config = dict(
    n_layer=15,
    d_model=160,
    n_head=5,
    n_kv_head=5,
    head_dim=32,
    d_mlp=768,
    vocab_size=8192,
    activation='gelu',
    norm='layernorm',
    norm_place='pre',
    norm_eps=1e-06,
    positions='learned',
    qk_norm=False,
    attn_scale=0.177,
    bias='none',
    tie_embeddings=True,
    parallel_block=False,
    init='trunc',
    init_std_qkv=0.0586,
    init_std_o=0.0107,
    init_std_up=0.0586,
    init_std_down=0.00488,
    optimizer='muon_variant',
    lr=0.00931,
    lr_mult_o=3.0,
    lr_mult_down=2.0,
    beta1=0.93,
    lr_head=0.00696,
    warmup_steps=200,
    schedule='wsd',
    decay_fraction=0.916,
    decay_shape='exp',
    final_lr_fraction=0.1,
    batch_tokens=65536,
    seq_len=1024,
    doc_mask=True,
    train_tokens=272900000,
    steps=4165,
    dataset='wikipedia_en',
)
MLP neurons of a small language model. Each row is named by its layer, matrix (up: input weights) and neuron, and shows model dimensions 0-159. Each number is 500 + 50 x the weight over its row's rms, rounded and kept within 0 to 999. Numbers have three digits each.
Before each neuron's rows, "fires after" lists the tokens most often just before its 100 highest values on Wikipedia text that the model never trained on. A number after a token or word is its count.

fires after: " |" 53, ";" 30
L7.up98:492600497487459485562493510583505578467500465439590563516576602465507401541584503446588434474495535425523538517560471529449421487502550519512511428543426462395460485499483518486548492449409522525493484498547472491451486349518512471520490489473477541538504525531554545470592463467532542516518497454518541417510487536438600508537421514467482407534505523593565569386547555536529462530572511456515499483378483475458478429525388517449450551533489496559464500645500512520434510452517458

fires after: " the" 33, " a" 15, " The" 13, " an" 8, "The" 6
L4.up495:514501522566505512621419526392397513509521555492523424471537541550495484575488555471518504593518589481431551454507509567423532408470554544417494468532461463509580530483499429490494479589518513485508509478458486479478417394463465363495477541518483399522532533498445499505450518412581523545524541449448477590521486408474542479476556516455469507487589532496495497554419575444504460611465425516534492532462448483408457548444498443510527499516595501625478580551563479535539516485531443

fires after: " " 62, "1" 29
L10.up398:546520467617481508496464448501527515521504554556483489460554548522544623524509440429532513408567584473500495513454507523448511582466564470410562497552535463516464525538583595487507474508503505470443425488529545541505442473549527449517553486431469488417472423479565411563547540579519428457451499527610425420385499502473506506416524421497498514571501500530351556470509496558531476509476501461552399512478596424528431474527502491523610540484484601464493553449594439475470528505517518

fires after: "\n" 40, " \"" 12, "g" 8
L11.up494:462443594574496526500491536499562569470490448428567520511528483500579507586450439464470441427489531493493429444514421474517536459465496528433503569508505515604387529524514523469569535532522430424476454452528555552467509527491492467511517528477509433525543462515565358531455539576402468494553446429483524573563487530532575544402402489454547526543510425481500475606537552525496515473508476403521463516493489417410422406565543465495539422424456439613502429455502481476557501474535548

fires after: "0" 31, "2" 14, "5" 8, "7" 7, "9" 7, "4" 6
L8.up588:409539406584583538592469529437464572546424423479476445523515505595492449509483475566480500550468549522527526557531522440445374564534489519528401437506498597456503540436527535490511530604467496488614452545530563479491469532484466519558430524541523444521442500600476453457581485550591434483516457599514556508499503477447570529455490481486473515444435473434439429510469548497546514419401492519529532472553442554429554519538550451487522557420510471508484457529510590437407464445469545

fires after: "4" 23, "3" 17, "2" 14, "1" 12, "7" 10, "6" 8
L12.up704:516477451458591452413444594543503523478489532483544503507395443560567553514437544495482523470489542508478524573536409498579558508447494553491474485499393564622513556528499489468543618507507517508466533540433559450493483522544485434484460445486373527463596455428480529434522517498489554538538492510496488579520481582388403455410462465526465494485566551471554519514435459466474527414592411532551479446562459485539564461422539536493577456490508464593453558519413542422525532492469495

fires after: " " 40, "," 28, "\n" 11
L8.up477:392592453399535545440477587441504546470436540429447483533412460504528594531533557474520516476459510496432558521451563504532490531524534422590487513478488526489541499418496430487544554468532536512486540423487541518527511488536627428574497496515527439602460515517515417429429460406480388504486470487590501521555533487464540541538492523483540583503435536551419500457534514445619481538481507540411509512534475572565570448540416495419491445484548549460568501435482524450536540521527616

fires after: " |" 69, "---|---|---|---|" 11, "\n" 5, " Ra" 4
L12.up107:539433526535500456465605528503456513453544500565536559477532518562472508468538583506515445576474444501471467552500491494478540570537432533548548469464459542529468433615467580461512519423439581383480484466465482487545499474486481503591525487486443482493401563508541459512403450458451536514493397421577441565517446472462501493413520415536542515420561525469563577613479488450579448451529509499545495586506503452488488497517598446489377468483537538472377488430524478528458460422594514

fires after: "9" 29, "–" 22, "-" 11, "0" 8
L10.up279:498426477566485452489466401391504457509469516517502492497477441548522464570486595537440403459470495519472512538492479538579506537548517516495419484565566600399472555524511519490417508428538535552596491459477419395554552491502435503506494523591452531540559406506443533386463529523498530497412465650558420588432457528486570568532468502497463539534604450406503489506545508508528505515501515472509471498429499438485480454493508448471502514572510534538526517546590553499520489511345482

fires after: "0" 53, "9" 36, "8" 8
L10.up536:475534495503491441481478573597604533488389618624508475476581553527462419564416470515502502516489548399488508630442499485493457556523463556421550504599503550448424539530472482442551539548440502436471542537568509505493485434550532484453483509498477461498576542466509533458546508439446474546555471428542443513543521510469476596524545519573523546480514506445452437506472492456534387435554420487593450519492411462421483498504578554477518381548497500566464570478480518435461526532509559

fires after: " " 76, "–" 6
L9.up683:534480559533483518565569533439587469476498500484498535433445471502534402487469490540495539457558551431446429482561602498526466378580466497469404439567521510465510526571444417498465546465470469606499468413602519480530450495492594456495442497454485505500496553466542423601476496504488465538467392478583490563458427529459484549447430572477542534474520437513471511572455523550494502500434486540493597545485586456552539465498457492427554473518574544432538509616614468500525448447553564

fires after: "," 36, " in" 8, "ab" 6, "-" 6, ")" 5
L10.up148:554451544476420512556560488535433529508529493603490456455407493451421513521409499529472475440450459442434462484559496556590552428525487470527480450506467508477569519494498552505514592484437506500512537542411516501455567411539457490537543491551572460560488592513560456580469471484430475635526473457632481577521436568446569529556446486476497501496432483557413436548436345517497531535508553457506476561477454420514487467482491431367501555539515542561447544500461524483524550495536494

fires after: " " 91, " (" 9
L10.up329:366497449642487476477574433518572486501430442461491430503474586476620501521479503470491389485463481407455579542507490445478543567497504502511500486520515458513415574501547484456550568575485410468412459461508526423516466536532611515553449461491463495518431475488452549490489499470562477412448523440515514508554522484564410419547491525472556476486508415611476535438458523545404483456421464442554560521498498457557529536592502552488506464557473420501499510537524457436472501521621535

fires after: " " 57, "–" 9, " dis" 8
L12.up515:458487648521536432475529504547446485474569479408526503402426487556467448467504457473524481483638453506619531486470461496490533482582461575566475409528468480453459522510487469531476560422584522536495406509490468434523394565512506474444467435507451539553481560384488477586473433502580536520416473489479515518562509460510496493441467476540517538516535500480570493411520486489547463526520533565529489501492541487574475485577456596431482491506547335584509454494557523558453532507457597

fires after: "s" 19, " an" 12, " dis" 9, " self" 5, " App" 4, "cor" 4
L7.up493:577588627495493440526509439520474488419569655468488503475454523553510482523513506490491439487531549449503577459500532530609453539602590540436413393575477468497579435470481484468494494545585491474498491531432457496548508480528479555528555443518470567513451534482467539503535469486489503452463427513517455444512468534506414466489482355553500548420506418562543551507600518510515479439478531438448468469529457472482509517605456404550565437500537465558549411559487511537564528476478404

fires after: " |" 33, " —" 9, " check" 7, "R" 6, " X" 6
L8.up512:572513487552553586380486567525477507567434544377470471503557398576521451506490539476459566528486508539509429492546569464522463607397531440503487426506456501475506417458511497537472542477448524475573502553532426681471468516505536530498569478536545454527442561442496440459658531490496396520535510485538441512472581495531469590476498461492519432485530515515573461492529429469491431553496512447432557481442461496501522474460552460452524456477468590523422583494518575487503461558525515

fires after: "," 27, "0" 16, " in" 8, " /" 6
L9.up90:444479515467585502561550488496456580568423423480492434486443497510529521557533516433492507453450435481426458527500484519552590489461450527581487459493459575569505587472448491477491528553481514442481481490521389481408530520501483514446546492533522512530540489574501564570505451499412505529537453434533391454614452574565500458521467587450566538503431538482442522426466416502493575598512475499527513505426439573544529518542542549444478395494541436411442517393475577541414602549489537

fires after: " " 40, " on" 7, " at" 4, " life" 4
L6.up472:587519469518539481549587525552556489450464492449485350573453488528509510454604516530486455463557514545499421443549564515486495515473510557458545498460467490593607530535586492535547518524493559528437466528399441518511615531556488523433544490463498578508487512427522484504520469574504509501572443554551469565509437466525461450444472454472493598446522579499404423482605357472501547391510507459503545491544484517515437471461479453513482473457556574495455463450426368463515440497541521

fires after: " " 35, "." 11, " |" 6, "s" 4, " ex" 4
L8.up763:462534466604488534490544541426484511441525478583600420486423477476485478525519529525562480453509450523490463405513533494584484510498584522502515385486421544530531499567476573563536561544556474538486468434518408550431500476449472591444633488545509484461485513423536539497412430524508560519514525514442515564424533440423534535523359531532546420552492480502407475453515456556611425463569513533474449491501488416549536472478491453543442531619552486462525441583515491551498480557529481

fires after: " a" 52, " the" 21
L12.up323:489480506565488443535507451404350558555465458461502403455472530535522494526530494505432501593531507396436489547508457437569550439483460484413537473508470496435463535595527560490484539562439494424498460478428514427568492459544514533584496482540648477538559553413477546550502410519528455505540448460492470502477507516412467532479521489523512507464524478576532497521507504584537480490480447521503456554510457575479492536437414534538594475367519521529559622465571597518541530476601483

fires after: "2" 35, "1" 12, " re" 11, "\n" 6, " comp" 4
L6.up202:535527553565476495516439486482556485524501575509477465556464538512602549477543448504456486517579541522425493495507427459491510476500549528542518512593485495517513553538457544609511458370422471427596460456487452578543433471620458448456547525511542562471429518445437446420417489454430530538586466544512476507563441554534536429479515576462489550452537468566426480461473495469498499436523586493425496542498522579541417552523490498518424564551498557588392478479420542588467580556443455

fires after: "6" 13, "2" 11, "4" 11, "3" 9, "1" 9, "7" 9
L10.up16:472448515516573479390476552609449470513409540523434443558579435562561471599562518496486455522433532558451571503580421463509503509499457524437487501491508520544516596488411494481515500495422377480491512498531525485513579517507530470526469511491435526534600579429463568521528526334475527519529486547616543499466535493530513517566539369557522513546511454402456619439474480530496474439565467506534478487450476458450521567515540455411476461415472475538540546526501565509542522531538507

fires after: " " 43, " G" 7, " S" 4, " P" 4
L8.up375:423590573405525497544446545452529511471530562477554483488429546492448550465376447450347473423453448488504534497533434501523540574500481504521488607523470511538473451474502542515450495509543470522519438519589571446540414419500482449490556546441543463488469582457460497635468450548510579473540486477483489545519510514542482503545481446479510460505471421542573451490576453490510513470457478581418543565528534557556462530477505497510512354622588431562497499473474517574486519576583520

fires after: "1" 65, "2" 19, " " 13
L11.up171:454484509526481494514473510417495486503441505576543521494531488516565496454498562482473496546639577432418561503353491413409512528431498526579431500506420486546473517499457486534461485492594408471540538498569489515595416534535466433420437570490435484511520434528514529528512473521532411470408529495512615502588439502448482528539532452521543422465537412508496518474510481492528512523448544485585491546455550422569664492469464544535435508428531566543498495427585449521481487447512485

fires after: " " 34, " |" 28, ";" 10, " /" 10, "1" 5, "0" 4
L8.up293:487501500623459640496489507537495463530502489423566448478615504544481431508481461521478372531468512482538514556532451563518487500465523481406519494536438460507560462482429540492485496535521488457498546496442377508538492472470587532551455588501570502478446453503554582534496450523483546484417518529552519441482468441393560580458402511469553460482507426519484557379492525625508422454514585479565479464428521488480522412513490471601522437594547471486479597490546493474576557493482490

fires after: " " 49, " (" 9, "A" 4
L8.up385:512492459581506488558520491505600475463505477444506475584455517545418475522608506435483509488491541447478523480519427501489470565515498439451498594604493493535526585506503358602475485509548461518465577441450569484508478560514585446507391478449531454474487534475524460534486601465454460539455600585554581467460467447474503467526516578424483473431557513551489387599471427532475516490463528554509492528518546538418646519462483384412440519479508471490456543545490444447496488541529524

fires after: "1" 18, "′" 17, "," 15, "3" 6, "2" 5, " in" 5
L7.up165:473363533532432536419551454521530574467515491570554436521498577515485482504456395539533511529512511516454585558503462473537540425556487512483548438601487459460520477435540483516401457501569500573421505477419543507552588463471482476414463496508499522562541518483446494609520488460472548467446480538561533574584462507512496501448567477535443514621491496490472464477565495532557532582592560609488488520493521430445484439623490471490507482559447518556496481542479478471383528522381407

fires after: "0" 18, "2" 17, "5" 10, "4" 6, "6" 5, "1" 5
L9.up581:519500402474573508473494560579455644504476461531501453503521514576507501506451530519514489544486529538456491487532644460409444410515546575478440530569439439537471520421537493510480477533512421527477454518472442566592496473475477465556490532535495440485510485447445519476564516468465449462410497446552484466531507455475564553506476533466446539458603469458475445560443554502582480481460511538553410615581395500475465457556460456583518529479498501564400601498425568524430565568483411

fires after: "9" 25, " |" 21, "1" 15, "6" 10
L12.up93:536468525459520416487432509548476463465456585584480431543511527511536521493427481493512519535465624443473460551546527506470516380536477527480543448608505477538382512475564426566544527523466482514444446490473483436564501518494483462473444350532506485478445519480524526488486474510566467570532498495537538487538464514535360629524462455567500485420538556509566507519559502522501468471529404527458473515491632471535450468526491556561475447428531468580429582583455504511360481511532576

fires after: "5" 20, "1" 17, "0" 14, "9" 12, "8" 10, "7" 8
L8.up537:534528534481484500506502548500475542473473479622435442531415509569478464480415446594536511593556497492361524489490559453529443512500493503488627467563475472539529540520518458571551498525522535438437492538507582564426471512496538473528447589471433450536638492490514502468565528455531475499450489406453469493488530523414565483492511449576522558510514539389564440523432477507554491504478451550580487504441455421400446499526467472410465591448548567506499530572507550429417464548399509

fires after: " |" 76
L11.up291:569488449482481547474510530469455464525514543528529463528557528511538529502578527468542541470477413461418526536592520483463444561551503585433521440505471507405442434474539514513563533546398495512500480531443468442457394498487459577464594521524577477539391439431595444524566493501472492532504439505481484599562545464466592541430486434407549585467495460513573452526460455468609427578521520456424543550407550444488501455467582519470429476514539583440416472414459548498462479465489497

fires after: " " 78, " non" 8, " anti" 4
L4.up546:401475531564524542473468457513577385506636542463572437471489485424510522447568520447583432501477494525492503527611535555504567563437486520437445435548484519487489528560518453452511537464560477548450489525505499576519508486414539417502493545470424451602581495476417500525537507539457458497421519510604432520492598420492477512538573554431591418561484546475513559413490411523540476413579533525554443517444451463506486530446496526500571435543555573461524531518471460522545556453540507

fires after: " " 74, " (" 4, " the" 4
L10.up316:571571495600539547423654556531499503517503524405514469536433490493534427559556541424505437480576591420499511496438544512518503499543561441516443479517579443519558531553529510467536513552437442550392437418509571458392532503502567446495489567409507503554520486480563504527443549573476504490526478589539485425462459415520420492478512547424532508461467481522565486481564500524521524499468547587417545541459432515404412535468475472515521521553410448464441496534539409494460551478558513

fires after: " " 70, " \"" 12, "-" 6
L9.up320:540495505562426524517553507535576467440536517477474500521493519460488539558563478435442465416480525474480499508609435498508539485533386619443567447534510531507507559467547474424518511523607398526523492517509508451482481537453443490539469552499535532498478454550467382493575539583581460556513442483553447565492441401461483473432481429434530502470462500514475419535517537559571460478586481530470485495411493463623451484530576425527400472421599475491407539521579572529495515414562514

fires after: "1" 30, "0" 19, "-" 7, " in" 6, "," 4
L9.up507:443462406471540500492358475442510473496391557517534471507526548555540502558523518547508516452581429469483541542491390556504435483494443531552486427452495518525459559491602640488516610535477502552391512525463399464493564513474509416548569521484454501532525596557547458506477562459540537490502490534351471553461500453524556601491506496461493526480571469461443500559485473508474519444548526388502482591491478443601443510511499521541576472500521535455507473510552476453515580581496572

fires after: "s" 38, "S" 6, "is" 5, "ens" 4, "us" 4
L7.up498:494487491547538436507434531469473400518523500499394481490537584487528545512556485513466537562628491534485469511544488566585493437480585525626430484530589546450435409494454442519480511515510485465455510522544540477493532484490560558539485459525487525512564609427488394486473518518497485555569404375585454551443463464526545488552476494564525454382488532500619447539541453554456504543460515442472463537430498409520547478538468378535451484550527465542553493505586570554466529490516422

fires after: "," 16, " August" 12, " June" 11, "ra" 7, " in" 7, " April" 6
L10.up310:564533500472447558587507533504415552466619507538453487541409460445472545506493522441487552455591425489519449412453575535494524443514570452474459441551554580504541537459316512529515529472453520424423562511456570592536479449452514454490526480492424558488359498496573443530542547517526473534569412516482471521485545485494508568559496596503532539471498558425537401617491485477540455557550534486466459474505484499494534470493485551460472462494552514473538469526558568491476619509441538

fires after: "-" 50, " |" 9, "|" 6, "3" 4, "1" 4, " was" 4
L9.up527:445429550515473623516434523429468501461540438483479511440513456568546431618515524558527532430497448412473558502511462440530521501441454502533378519412471543500513496517407412462470527458469490522564463467583465541551516531498377565512502482507507460506447539455508524519476515450472415490484485467592501475559569565439530544437470512490552588500504489450461490549456412499528601480519467515582509579515477462392513535465482549555553443527608573607603444511506530502495500438435581

fires after: " " 90
L4.up395:482436520521520489551524501543527474582526573463568418453486472533552500516541480514521506526512504526496555487414450560476582605502569519461447505541492492512464466495519598361508420529543623463498461481517554493503590478497560390513482502565517575512539471474542575630491531658482507575403553511466367512501504517490468533485445395561491373558496492445496508538502456447543487425479459544554509468436494454460499517531461524536515408508560449538567531553489446507490514406534513

fires after: "1" 43, " " 29, "2" 11, "6" 4
L11.up394:481505474512439457497486471475418523524510564478443419505596529501464457519564485426504450547513484398532480523419540456453435448581459521536534512517505515492508521520552438479595480515436465536531424440492537559487438487397506465545562529421421608497510580447489442426516540540489572482446528409465495491496426404597446414580554549506485439617535475584485529407489443473549556495518526441505470466465423460572446596451495507531479635519534559548514553489463466575517549465515533

fires after: "9" 37, " " 26, "1" 15, " +" 4, " −" 4
L11.up760:434479457608480494532447444521529456535445531516449493438549426465505562491490627547485521439514502464417477621415508568541501568424472599466582508512440490520430568605564538481399566507533515517450551531486489417465523478432528386534514524514536521516572502540551559571409426459533498444506458527494473441459461553508527539549441519477549546538488459515539528398454448558530529431474506452581452514438422532467573531559542490516573486542545583503518486530560406499412453490535482

fires after: " " 62, " |" 16, "1" 7, "9" 6, "0" 6
L10.up212:531553478489484433596491477478583518536501519473445541503587502485480544587496557454539443415503506475447468522617543479498547530512470429591514545562567604554479564490551451540425521490513492427405490438568489503447452462503489469537575547538574507498555513536499581548557512493475490461427397384544416460590552529450529467535543535556507444530431530563442533472501468473519422575524405439442415511420482498529476535528576461444492398533438443560503474444458536508448530468404538

fires after: "2" 16, "1" 15, "4" 10, "3" 9
L8.up96:588566501434480493551492538518487499569435482509500543499534551528465572447486506485449606477476509497480475566522480458366472421523420549528511499533495475398458566498465427560555507561583420455411517565477571567560514573515504479470465628429541401538422452456500408564462554538539495417429496561516491608535525461529491510439503519501544477531487494504510588520472497484515534495636517553475492510534501453535468475484561474505442474585446608421388499550521498551537538485582463

fires after: " |" 57, "," 15, "2" 7, "1" 4
L10.up458:476473449421574473450517563469588507467502523555476469527507404523507483551599480483467493505452487412553509496547517521596555448468448529474466501436417567486537575470468495495585504511510412489530416510560572493511443557543509523510596607440475431476469621484580437526516410503442577541435484535491417490555458495473476466504539522555416588396560540591494509463496484493514467478450471477578543541529563416524470488427504500530509454447514428510490382498601573454498478477396450

fires after: " |" 25, " and" 8, "f" 7, "|" 6, " comp" 5
L10.up740:514520427496534474456447577509542518506563526483517475545486452502581457513602511508562498457546468511520413497460535506533495489529571525506423437531487542485489521523431532556514494438473447577493556516469532478438438408507459436470430568529489586417548563505442567542526644459407472605494585511491565480566506534540441591442392491435467470539481508495482548524490545499484526558486482562496422479486419489463479550479470564476440561524469404551436557546478569559503518379509339

fires after: " |" 32, "-" 14, ":" 11, "i" 4, " Chi" 4
L9.up355:535615387546513433491550453482578519486512450503496485489554504523522540519523488529430493522462437486454397569430556505479604534453522534518507555518444456494497491496533559458516511521453456587527458471577520473429523437437513432514565423433534478507497480583570469486466536492510586529458341444460478460458473541428537448486506546393565485493488472468443590425541518534543484521429463514569524495474413437532514485467573518431487423443601526565467585619504599535523494419496539

fires after: "0" 35, "1" 33, "9" 26
L11.up705:522501477496514562507454468562564481447420532501503467497548475544572527512455521509417510568468576571341457528464418559474528450508401448534449601570364507423483562522498541552518546512562475517392498502531472496474465424419531416484477540486483503471493495547445510387596488558505507549506498466417533552499463459490524641584438488504462466525451430533461511582462597511475473482539447439568510493438622579527507487529497540520495450525494491584494540539551484465444532501510570

fires after: " " 38, " at" 12, "}" 6, " of" 6, "0" 5
L6.up337:500474466547497514565523438465483503475421414526561474498490535544481403480473541516466458522375474507495527523565479582545575533485536511402572482453461539438535528579514408372546449578536511493499506529485475547454371502532448480468560542591436514504457511559540486480535429561483476507471536489467516531553597461453532508525566486489584438484534568391481474501551486512500375570473529581552482437368450529540496525541452463585431455420559452430530504458568516522463549471576516

fires after: " " 45, " |" 10, " (" 6, ":" 6, "\n" 4
L9.up539:479520472499484476454498422567557534415561532462517488513491527468539534445522570456337412475489483450491479592653472536516384539510471513503555515503534483513516542569513499531542419624501513588369481448574440552537558592445498552454482452409506537481457555514541427481461548592510463457532487561507555451554473467494405527456489483477548566421483430519439502417445494550539543516523472453562582559497529499464545487460437522530462464418549523517482543569555477505524482473571504

fires after: " " 57
L6.up349:450444451475571521463523442519496452528482590458489492522478584510423615511502428515475427468475462557531481517528480449461504588583496552444521544469466563562585511407457480498554505568532458429460524517459484497547545622477562483587520591424534453603459523510546497484321442513416609475475460441582441444450486451493512508549515588505541478475504481502475440473528598464575454516531516450535420441504471519474514511414485494528542481462573526536489571521543414509562477454493560

fires after: "'" 20, " World" 15, " career" 9, " age" 7
L7.up28:592464467518546505538508477466487516517377418510500499511510447533507482480525483416487545549439611414472533463622546494571417499465492487533501463371482503466452430521471478552448546462512476522462548500535553449519505533422497509595446571551477528535550520517557518537487630588565489413503371504538575488538538457427464496584469495524447468481460423543511530478549444513530462410492590503468464453549403496376593494549489402516513484487513462554531455462524500517455496530452600

fires after: "2" 65, "1" 11, "-" 7, " m" 4
L7.up495:541442579496436481519533458562508520362506538530541494517552576434473499571551447487466427454589453447503491568482470562457466507536466519472455518494515438490497459481521553503495512488500552505464377506496460423552496447465414437508491527478525454420482451541460466520553401567496471468521523603557433583498467363566464454597565442430474566520558451485460579559507457434588545534572514504627537523465432471544531458557481422465502486558477520513470512506429450503395527538427556

fires after: "9" 37, " to" 10, "1" 5, "8" 4, "2" 4
L11.up168:488535462457511471496460488524560510419474551574450486480521531447468525500530552510443507533381573558512571568475515522473545508537447600542483520534454571478521508366581457494491591542572486432373468514441509467471581423529513455478528485440385414445573524487543388531479402525528531560479446516542426502444500456482492515531493491470581583526462461499465577539576489525418460474539462501537408435550506515523577442527526489535499614487511567451550537607540528481575499449546544

fires after: " " 90, "1" 4
L6.up723:485544432421508474527428466414496550499536425466570440382495480497550485516495477432533454529437455500454552516560553480410537456473404505578500480609486540545518525597517456495538463623546491468557539439585491474534453469400527461494457476462626542487458535382459463485534473438504532551577538499444447491505491458443506525551496466502569440467429463440506524412508469488470530448507485582510393526523537482559538453479475599501491521535535651478530443591497483524551510542444561

fires after: " |" 24, "6" 11, "3" 11, " " 10, "4" 7
L6.up460:556549534501422593553500412560500492478427559376563563560471467527450496541567497555520507525516539508467611504489480533499464505615471483566452403511481412433471444492504535527501428503503512550537499529518448496391444489555482494420437472517479539467479492550547455591510398480514584537516619511459491466474507535449506516488377494418611499533533498473474482419519494494445443499545473557465406451578417539503543477516555506478504490493450525618502433526556406493467568440417495

fires after: " " 54, "%" 4
L7.up322:429507432487617572451498513448536558446436545379559457438428556502493544517468474450435555455462577463539489547584562555455531500553438470500463500546447536544503443523406479544430497478404433532515518450566453434526503593523491530523406459496496506509560507471480472528487500405546400553583491446607522589558568463471474535584468488480574396529404497582501468501505468519532509451460440517525520528507544510497509534486505566542572612520595454546461547529523436479524466521471573

fires after: "2" 31, "0" 24, "4" 6, "3" 4
L4.up341:504509361494539498637429529601465483502555439426492533473440467528438475388471512525518547512613535584563442448500527405528546597588503498513450464492560539497550560470492508535506566475413525445566498487561491481452354462525503476525549521537534485529496510543551506536509445442506470523588508486442447469522509580528444583546521519534569494445551518463487451437433549501484588490418398435520499552451556469480537525619510530485476459524439504429465540422469557482479494512554560

fires after: "0" 40, "9" 16, "," 13, "1" 8
L10.up276:482556498431564489447496516361504573541497585529473531513498562576514575529416482464451590514486503503449470518450394494430513582502388552484569510520491475548436555511515469526455557432497568574503471410485433499512435568436425474513474592516451599503464544498465537479555398415406502490430435573477589507467482474630520532463448480548481489518455497461513499465484527552549536490526516444539506572597529529488556510387508526576446446526468435574540484500474480446521553499538559

fires after: " " 42, "1" 6, "T" 5, " T" 4
L7.up328:450582508446516545444556455576573418491449548468486464514482535469455658505380495495533471434538547447441498504521407418511466529497461502532530588498446527617532460437506494498489520533591521346500497459463514513491518503479431418579457490509535557449416559535531555424557528514537468501528527527553595474448511491467508500550508553518547485362513493531483429422517506539536414551569502520523463544450505463555564415460494503518468442518589541622499536438529490472512532442558516

fires after: "0" 20, "2" 12, " one" 9, "%" 8, "6" 7, "4" 6
L4.up739:528555430470529455558519589518510513505500450462473496423426480604490477428536468493457471476502409504563512574642523467538384541539477471510500459544422478524546471523555534541489447516457511450500409413540515486449473433450574497582470515469419490570405529485529491502532392546564488500558545556449410525511562466449527501457570437571554470516621494395506616383402472527546548516489544594499474535521494520487485507571572480524506489510577560521469503510460445557490504465537543

fires after: " " 36, "e" 6, "t" 6, "d" 6, "cho" 6, "1" 5
L7.up17:384534561485532493554569507518380515492427489455439469476506473430568540493554624516509453451476555583512510453454541440431535502435478474524463453498452505524578496479547529468526620491555562519448474530485382488565526452519533480472550534539535530500521453441481446527512479472500547511483516551557512475457433503377493585537466491410477426510520492527506499383619552417439414585543539536556405540469409545521564446513554484502531524453493478508496387547468461545510529515578584

fires after: "1" 30, "9" 26, " " 11, "," 6, "8" 5
L7.up332:483484485389485489437465409466667456483554567454462498433510498531449557489505471503518460426525460485523485525524454504442573496554532498488485568542442426518508407540494429499501484519507537391511521479496476479523443524455497526452476597523546509562505491469397560432510469442482484492443470546537605446542545588406575545534488469446559505500573505502477501453406536537526416451521550494436528482530532490540505508512466546520537585580490404541364593454536497493546543498407643

fires after: "9" 13, "0" 12, "^{" 11, "7" 8, "1" 8, "6" 7
L8.up167:579552578445537440494520469502492528483499392564478498437489580555507535458439461490424545539541566553562485521596500438499412453471437463486479540529485427502476600488538505558523481514525521452405449445589485592427493506540555443533435470566452479514532551497483562500482522413538549506433521521529552473503499540548481391535499513505452483569553507455462445560513488659517492462524573517529458512434461495423527553500446396555394484512492424397543537466538532600430511608477510

fires after: " |" 40, " " 27, "." 17, "-" 9
L7.up161:477514475487424420470427453461564433443492583441530589459509578557491467498476502425500480460483481512492501475551405588572582507466512519467518480479531514562423475503526482450479483459507527538468421554536474515355513416577570497505469501432484551524508533483595566508448409561466476555491522592443481394474554598478474468446434441580592504566511490543553495510514404441561553538563516455519479472547511494475574557476426429541454422527489446544556543517578494419461481407506437

fires after: "2" 44, "1" 34
L8.up21:513492537498501549535549499486476455436527432527505537465460532448571498622502480470510476457532604398472489419505511551451529627465438474468517518558575436534424535474557511539596500511517527433492480501467425510512540450424426489528510558488565476426544542441612513597516494498502487529517459383476412495453537479455525577422517512564541464502516476512486422497451583477530498577514513356552411495460551420498463567514495449550613485455483532559466501465512420501575514609453549

fires after: " United" 35, " a" 12, " first" 4, " same" 4, " the" 4
L8.up557:518548446471588471496527580516465606448466488582453448529492584545441500515530479461454492489561615463411506483546526392542479500471504487592470492548553495468476453488486551521604417594507413450500433486414525540448531498451469559577434531545480493458591488424448526611470589556505475463430438593496577493510508536461472508430527438512525483446540482443482441473523409429491513439529473570493465498557386579463458475450409493481521498542546510445439494518466480501528542494553610

fires after: " " 33, " (" 24, "2" 4, " E" 4, "1" 4
L6.up549:500540565363472592531522494447509436466415554536477490465444494540460517394502536513455519527511531437451518472482476447455597457620538475430549533504496524511475487485492395439576444479422551611540477561534560524500461545498501490486403523462543556508488543471467518549533508519459590417512523506540496589482545541483440501452534514474493590414600581466515507415437474610450467492440472579508589487535507537559503554511505509496449555515520370418417558476575453459504446517463523

fires after: " |" 42, " " 35, ";" 5, ")" 4
L7.up155:465518442555501421552442389522467451456480473380549551512458527470589463545488476479437395579472451497444523484508525508522513519475554513507596435526452575498517553485458603551478480512499532470468489481483463543476512572515411479474496515459543546485503540614546431515427486462533507518555567520485393493433530502552547435493464496475445494473484443613532613475429510423521418556509572471546605529571556573413537451477460391511532464594525465544505506589527538469411575509483499